{
  "init_std_down": 0.00349,
  "grad_clip": 1.0,
  "dataset": "wikipedia_en"
}
MLP neurons of a small language model. Each row is named by its layer, matrix (up: input weights) and neuron, and shows model dimensions 0-127. Each number is 500 + 40 x the weight over its row's rms, rounded and kept within 0 to 999. Numbers have three digits each.
A block is one neuron, or neurons of one layer that tend to fire together. After each block is what it responds to, as a language model described it from the Wikipedia text at the highest values.

L2.up112:520561463508503575510549492495479459563511504562501463499417566589483434548570538522543456474529569503516464535468534500420454552508545448471474523511494547559551525484508480497482439549543486464517481465540469568463503450546514565476474522496450491483531524538452498511523402462531512516508568564509536534527432510449569496512513534422509509543516472476440515420477477468527538480492
L2.up146:550512497499397532558437499461521514521544419466406441508401487494556509529517536532532533516588466545450554491544486425470481569412586532548521476533487472535444474434465519542555506465501424489521474437445483482557592474578552524474582513413463547496517585522496461479536479503445510483510504549517529596521428508470487526507442530501502463475517481466489527431521539526568467502488
L2.up357:478474522501529472458503461474556511511543493467475546489510518608536542538518575509567559431508512487459430490491501450442502547457469483450394456455425483596477520454562496484524466467518474452560460484507463536469437444511485459468462470459473560491541474468470523581572523536452516477518533556510516501507508496490534407441540545465494522541485404440419535453531542490477450596574
L2.up519:542510529447538546428503503458542525525481504494462529504462596479423498506505448481539502474518415536530491523459477520468501537435513607466491502451492431492452488418479543477500545545549447558505486446509552474534467518492461497435568509442425518432465494454536501496471488483506551486460535479444530484503510560555512591486510485537557511511508529502459571517505494477535507558542
L2.up565:439508521580511451514460531482486495560528509488503548513515482521525417539519588531507553490513453438542459509489493513485527531457590491482415460584527443528556609426531459512439471506502429491490429487472533546537534488476508510568551462474445435525504518497534534491522496477514530550532525541479518476406512471476553486494432474536523515535496574439531544476531527534579479539527
L2.up574:540591487489448540484484530478543536571445458543461454565470462529457541468475529494555528417504450506458513488504532482477448514444523492435482480473522475520499603504533456499550466496484474475472489484457466578515509488529555594540495496465467525533481507502517506493455551466500525469486502538460535481535484520516478504487480466487497517540537406504502536456557525495460544538528
L2.up589:464450490461512555463450540458541505513543470494491511444440479519490476502481581540508533499502523519514500529473546417489510474508491503562465404453574494481522493472501460489511402433578503512516535536534530474556442508466502524481504472467559498490599537476453481460446465529494532430533524540460504482490562557457523527490479530467521550475500539430420476463529543553499471619461
L2.up617:576494464485530487492508488539470506501524484476484487438510507504452483477488463510576569378458542544492526505492553488495440525497441525449465462480493458542512533397538544490525417494493497523561536488506595475594496462462497558486503441471420516484542492451502489508480526547487537491518488525446546456507463443506545482522484481520566495487589523541443586475523473594532516492470
L2.up867:480445469504454515558459515418484470473514450504473469470505438618451480489516493481548534443483450511506518515484544506460490525482525527453443472503516506552439508454574576533568497467490447553471479497438536544535523451550467514488599428439451589498546522548510472494507429563502462459494534518495537529490485528538537516466502455412527534517491481528453550505521484563547454545563
L2.up1055:441461542611446521460520491537563512503488528535460521475502518585513513486495513487521478468489448446505483478500532383385456521544457423509455496551488482548562567483557514473472500485487464484469487546439489543507465494532440505504526501470488536481504537559517479511516497498520485494498621521454580480426486535505493535480471480498568538515472513526467537440468484459474518511502
L2.up1102:494485545488473518530497517444535493558512465500441460472457488563512546512492475498487500468472444506530517549508419462534415586526519456437468498517505487551490460474481478619507538514552425594520519467512475489502497503488486560433517503501477528464583561506552517489487464526523568467469457554529532486462460506557461470457559460456642492468522487428463477415526451563525499552556
L2.up1111:536505476436517466541498551525491437490509498485454499554536492542476491490528436518507535449515558569491511504533507424517549537505559481531395504492468524543514500463502560515525440478518441486487429581477560455471451446541505525520505460511410486487592548455434503523513532502476502476583490521530539505572558579431563496526498467411454543563510518492421567560489521535532457520457
L2.up1155:508548500461452494519512607488453494494481471498458503523472477512484497487526481530514469484462478531522534571517481526467418543434508524518491460536546531519516485528549481526517486527450445483531517462503520472523522498488511480524544507447484534553523557535540501465466459441487553451468509503540519485486462439471460577543464494502485459462538494483474501515606492488536508594579
L2.up1472:487405544448494488560514515436501543547487473548457502511412456459519482500515477470524564497545480485532541569491513452534472570499547568460445467547546434513590491509491530518554546478523456567416534463482533504522433442523517496468512538470481485542504481535529482475471462448505530502467551502489510448490538475508498483457478427485593577512435557503439532564515543514479555510548
L2.up1473:491471533456543530543463530490491518460533515540442420546492515557476513454497495491548496475474520500603496509484473510483538512537530564526502500438523528476518499504558547514562444520511473488529461459523496459556505425523465479479543432441441477487558538480468479485491490546439518441501492576437559452540531527536556483438520484448510499529560416449450589492574577496562502545495
L2.up1511:486500561467497536552486536490520471491519492459483487521464546520512521482476503571481555449539539471586497498505424466522564561463582540556447481477518490539526487439520508503547524538513489536327401473481499479565529512531504586492564454481421447479500502517495498546472449530512510510455550498497502522489506486465508485461462480476504539521513540485476526486494454536553438530548
Description: Short letter fragments like t, p, e produced when a common word is split oddly, as in re|t|reat, Qu|e|en, Un|t|il, (|t|wo.

L3.up6:519513523507506505417420531541462450506521471471469521450438538515429449514438536481544441484460557423537475515500495519456460587519489475464450405528420547505536518434507494523489568521474496537570537470524531463486441484410523506424510557509545511449531500437547496485499499496487474456511523511453479452550430524504602530482517518463485494491491498529452487501508512543477490436485
Description: Mostly the preposition of after quantifiers and relational nouns (one of, all of, story of, age of); also predictable word-completing pieces like Al-b-ums, cre-w, defeat-ed.

L9.up161:449608591548484468473513550490462485520522501484526499523479508484451471514534475552506523478526433475482479528403489459418403476444511500513487491517526562516443505460439542493505526575489530537449500471527498433489486499491524481464478558485478460502476561498469511573490499447475517541590574469523556437472410422483476515477482507517492525499473483452549518518481564457511548578519
L9.up687:432586468471452444528415562488514475525465565522494510526483518544521458458522523501519493476507535462514542465410386493513510538453556490442523486504526460496516481572439526497600425537508517450435427503543552501492451479452442489466539515441499478487526517477393495522475536445521493551523500473471565522533499460520535514507494485458483547522495488484448547439534541525551581535530
L9.up795:472530482473497506507447505494586500480521580460535494453515533505544525495521500499526521463530525459490505457421493510478534496418514509452477501452450528549507548498499490410506455506478559460488558486466568553514519465448453496491472448473511451480544524435496526438489567460447512512580504544469542574541562487500586619458525517485467540521525441480498485487534490488532450484550
L9.up1269:469509516482527539476445504480510454438528522526379431571546523450502510498574475468556486434471489450515528517463422393490455474449564551423562410581487566477493484515479469443505505502529504490496528481534509443477496456576418465497551518397468561585503488474426452455551530456533539484595505534475568518552479435495525592526511502461491545527556538540500495486497487451597505541483
Description: Opening piece of a word split into several tokens, usually right after a space, such as ra(ting), est(ablish), li(mited).

L3.up1373:444454571483505508523528486496507447560483547516469489495454576484533549509519501478608515513532465552517437499473466473496453569422507535544477496557547533493545539473501558487473465502498455486449500525542524548553498462503517563553479506527411505505525542567506474517490455525524536585502509512518519504519496420520527522489466455486557485494481499494529500513503548434517570483522
Description: Short first or early sub-word pieces (single letters like t, d, r, n, l) that split a common word mid-spelling, as in st-r-ong, 't'op, mix-t-ure, 'n'ée.